Weights of a small GPT-style language model, trained from scratch on English Wikipedia: 25.9M parameters, 508M tokens.
MLP neurons of a small language model. Each row is named by its layer, matrix (down: output weights) and neuron, and shows model dimensions 144-239. Each number is 50 + 12 x the weight over its row's rms, rounded and kept within 0 to 99. A neuron's up and down rows have the sign that makes its largest values positive.
Before each neuron's rows, "fires before" lists the tokens most often just after its 100 highest values on Wikipedia text that the model never trained on. A number after a token or word is its count.

fires before: "|" 48, " |" 22, "|---|---|---|" 7, "|---|---|" 4
L6.down810:42 60 26 63 70 58 44 53 63 58 49 52 55 53 36 67 47 38 51 61 69 56 32 52 62 66 54 30 39 34 58 47 75 39 70 59 72 65 53 49 61 56 64 45 52 48 72 35 63 40 42 51 36 31 56 30 66 48 43 70 51 35 56 59 44 18 67 38 57 33 60 44 54 32 45 46 40 65 75 52 43 33 52 47 44 44 30 35 62 40 34 31 44 41 43 59

fires before: " as" 38, " the" 13, " a" 5, "ament" 4
L5.down440:62 52 59 58 62 51 66 39 27 57 39 62 52 30 32 39 59 51 45 59 54 66 19 45 34 57 38 51 37 49 31 60 61 43 45 31 58 50 64 40 57 49 62 54 37 54 48 34 66 19 54 69 30 62 38 58 46 50 59 54 76 49 33 51 53 49 55 43 61 39 46 58 38 38 55 54 45 48 45 32 38 43 36 42 47 53 47 72 47 70 65 38 46 60 56 31

fires before: " a" 48, " an" 17, " American" 4
L5.down445:46 43 65 56 56 36 45 48 65 46 46 30 52 35 67 23 57 41 69 72 63 58 61 43 34 66 46 47 47 57 45 42 40 47 41 49 51 58 56 52 57 46 42 59 37 52 36 44 55 43 43 78 60 38 58 48 54 58 32 49 40 67 53 48 37 60 35 38 57 51 67 43 41 44 37 40 53 42 41 55 53 70 54 59 28 35 54 62 40 62 70 51 64 32 53 33

fires before: "\n" 40, " The" 22, " It" 10, " He" 6, " In" 5
L6.down730:56 59 48 52 54 61 52 44 59 49 57 52 50 32 43 39 47 50 40 59 56 44 48 63 58 57 53 48 57 48 47 56 40 50 58 47 45 47 52 43 58 60 57 46 50 53 55 65 41 52 63 47 47 45 61 51 37 57 49 56 58 46 35 39 33 65 58 47 61 50 45 45 60 36 80 56 52 55 46 47 43 63 32 46 59 57 52 43 44 33 59 45 71 66 52 50

fires before: " |" 52, "1" 4
L6.down353:50 48 39 69 29 52 54 57 46 48 33 58 56 47 68 34 45 53 57 54 60 43 69 46 70 24 48 32 77 70 35 61 51 51 44 50 32 31 41 50 55 35 62 50 48 56 47 54 45 77 34 59 55 59 62 54 56 67 47 44 44 40 63 31 42 34 34 61 49 34 46 45 42 28 33 61 55 53 49 41 35 59 51 49 44 41 35 48 25 62 39 51 50 43 61 67

fires before: "\n" 72, "-" 5
L5.down228:37 45 67 46 49 51 20 53 61 32 57 44 47 56 47 47 54 35 45 53 42 38 47 46 37 39 65 45 37 48 62 36 44 37 41 25 54 65 41 56 50 38 44 80 51 48 38 56 40 54 66 80 42 49 29 53 43 64 63 50 46 57 53 32 53 50 49 44 47 46 56 40 45 71 47 55 64 49 37 76 30 51 37 62 44 57 62 58 35 40 58 81 34 74 58 52

fires before: " of" 77
L5.down625:53 54 57 44 57 38 44 64 57 61 60 35 08 46 69 49 43 49 38 61 71 49 47 58 52 51 49 50 49 54 61 52 54 43 62 40 66 41 51 53 64 53 69 27 46 60 51 49 73 52 47 56 57 68 67 53 66 46 47 57 50 31 48 45 59 38 51 48 39 50 50 65 41 54 43 53 52 63 56 31 58 52 55 44 51 42 50 64 67 44 48 60 47 58 62 34

fires before: " |" 56, "part" 5, " " 5, "er" 4
L6.down77:58 46 49 70 48 53 59 53 33 58 37 60 65 48 57 59 52 49 35 29 52 52 60 54 67 59 54 33 25 44 59 56 42 62 64 61 75 46 61 67 40 43 56 50 49 30 47 32 47 70 48 66 43 57 60 54 51 62 54 58 37 54 32 59 46 61 39 32 54 60 43 52 60 54 49 59 40 52 41 42 57 58 51 55 46 40 47 31 33 68 41 23 51 54 60 51

fires before: " the" 16, "'," 16, " a" 8, " named" 7, "'" 5
L5.down595:64 25 52 40 41 59 34 64 66 64 49 47 26 37 48 38 59 27 59 40 36 43 65 51 28 67 59 26 31 28 49 53 48 55 58 35 30 68 71 71 61 63 62 59 51 37 38 58 56 58 67 57 40 57 53 37 60 48 56 36 51 28 49 42 40 42 48 39 46 49 46 52 47 47 56 67 46 39 52 52 21 65 36 56 52 29 48 53 53 31 58 41 60 68 60 55

fires before: " |" 90
L5.down21:68 49 47 30 40 36 56 41 47 34 33 50 48 48 42 68 58 38 32 65 74 39 36 63 48 60 60 66 31 65 52 21 51 57 40 53 49 60 43 56 39 56 58 31 52 60 56 37 74 58 57 62 56 40 43 40 59 48 54 71 44 61 54 62 32 29 48 41 29 51 30 48 43 51 44 43 49 35 67 54 44 46 44 61 55 39 51 41 62 68 49 38 51 63 33 39

fires before: " of" 67
L5.down971:57 59 67 53 42 30 35 53 19 42 43 33 38 39 51 41 66 52 36 43 31 28 40 38 30 65 34 47 58 53 60 58 46 40 40 38 67 51 38 29 71 63 55 32 59 64 67 40 56 65 55 56 30 55 50 40 47 62 37 47 56 22 56 46 55 59 09 60 75 55 40 65 50 46 41 52 49 44 51 35 45 41 44 36 55 51 72 62 62 39 50 33 55 62 48 61

fires before: " |" 53, ".9" 5, ".8" 4
L6.down738:38 50 63 45 63 66 37 26 52 49 51 44 70 48 30 45 57 62 56 57 63 50 49 62 66 71 45 46 58 44 72 55 45 34 37 37 64 58 59 35 45 62 49 48 64 43 63 45 37 54 47 45 50 50 35 54 34 59 25 61 39 52 48 42 62 51 37 51 51 33 39 28 56 39 66 43 54 46 54 57 39 51 41 46 58 37 51 56 66 52 76 52 58 44 29 52

fires before: " of" 51, " in" 6
L5.down984:39 58 63 50 56 39 47 58 60 56 38 53 62 57 70 62 57 41 61 70 41 53 44 60 56 55 48 58 66 70 62 66 61 33 63 45 54 73 48 34 56 68 73 24 68 59 52 51 65 69 66 56 50 34 47 78 59 33 39 36 57 53 70 69 42 61 15 47 49 49 43 31 47 42 62 40 55 34 65 37 60 42 43 61 40 56 43 41 54 38 40 59 55 54 53 51

fires before: "'," 32, "'" 24, "–9" 6, "-2" 5, "-0" 4, "–1" 4
L6.down140:54 50 70 47 51 27 42 34 48 57 58 47 46 48 56 35 76 67 53 47 31 49 64 35 53 58 71 50 35 44 38 38 58 72 59 57 45 76 49 41 56 37 67 32 53 58 56 54 34 40 24 45 68 65 46 57 60 52 52 48 65 65 46 35 51 49 56 48 45 53 58 74 56 37 43 55 38 40 33 41 50 42 35 49 46 63 74 63 54 62 39 58 46 44 54 49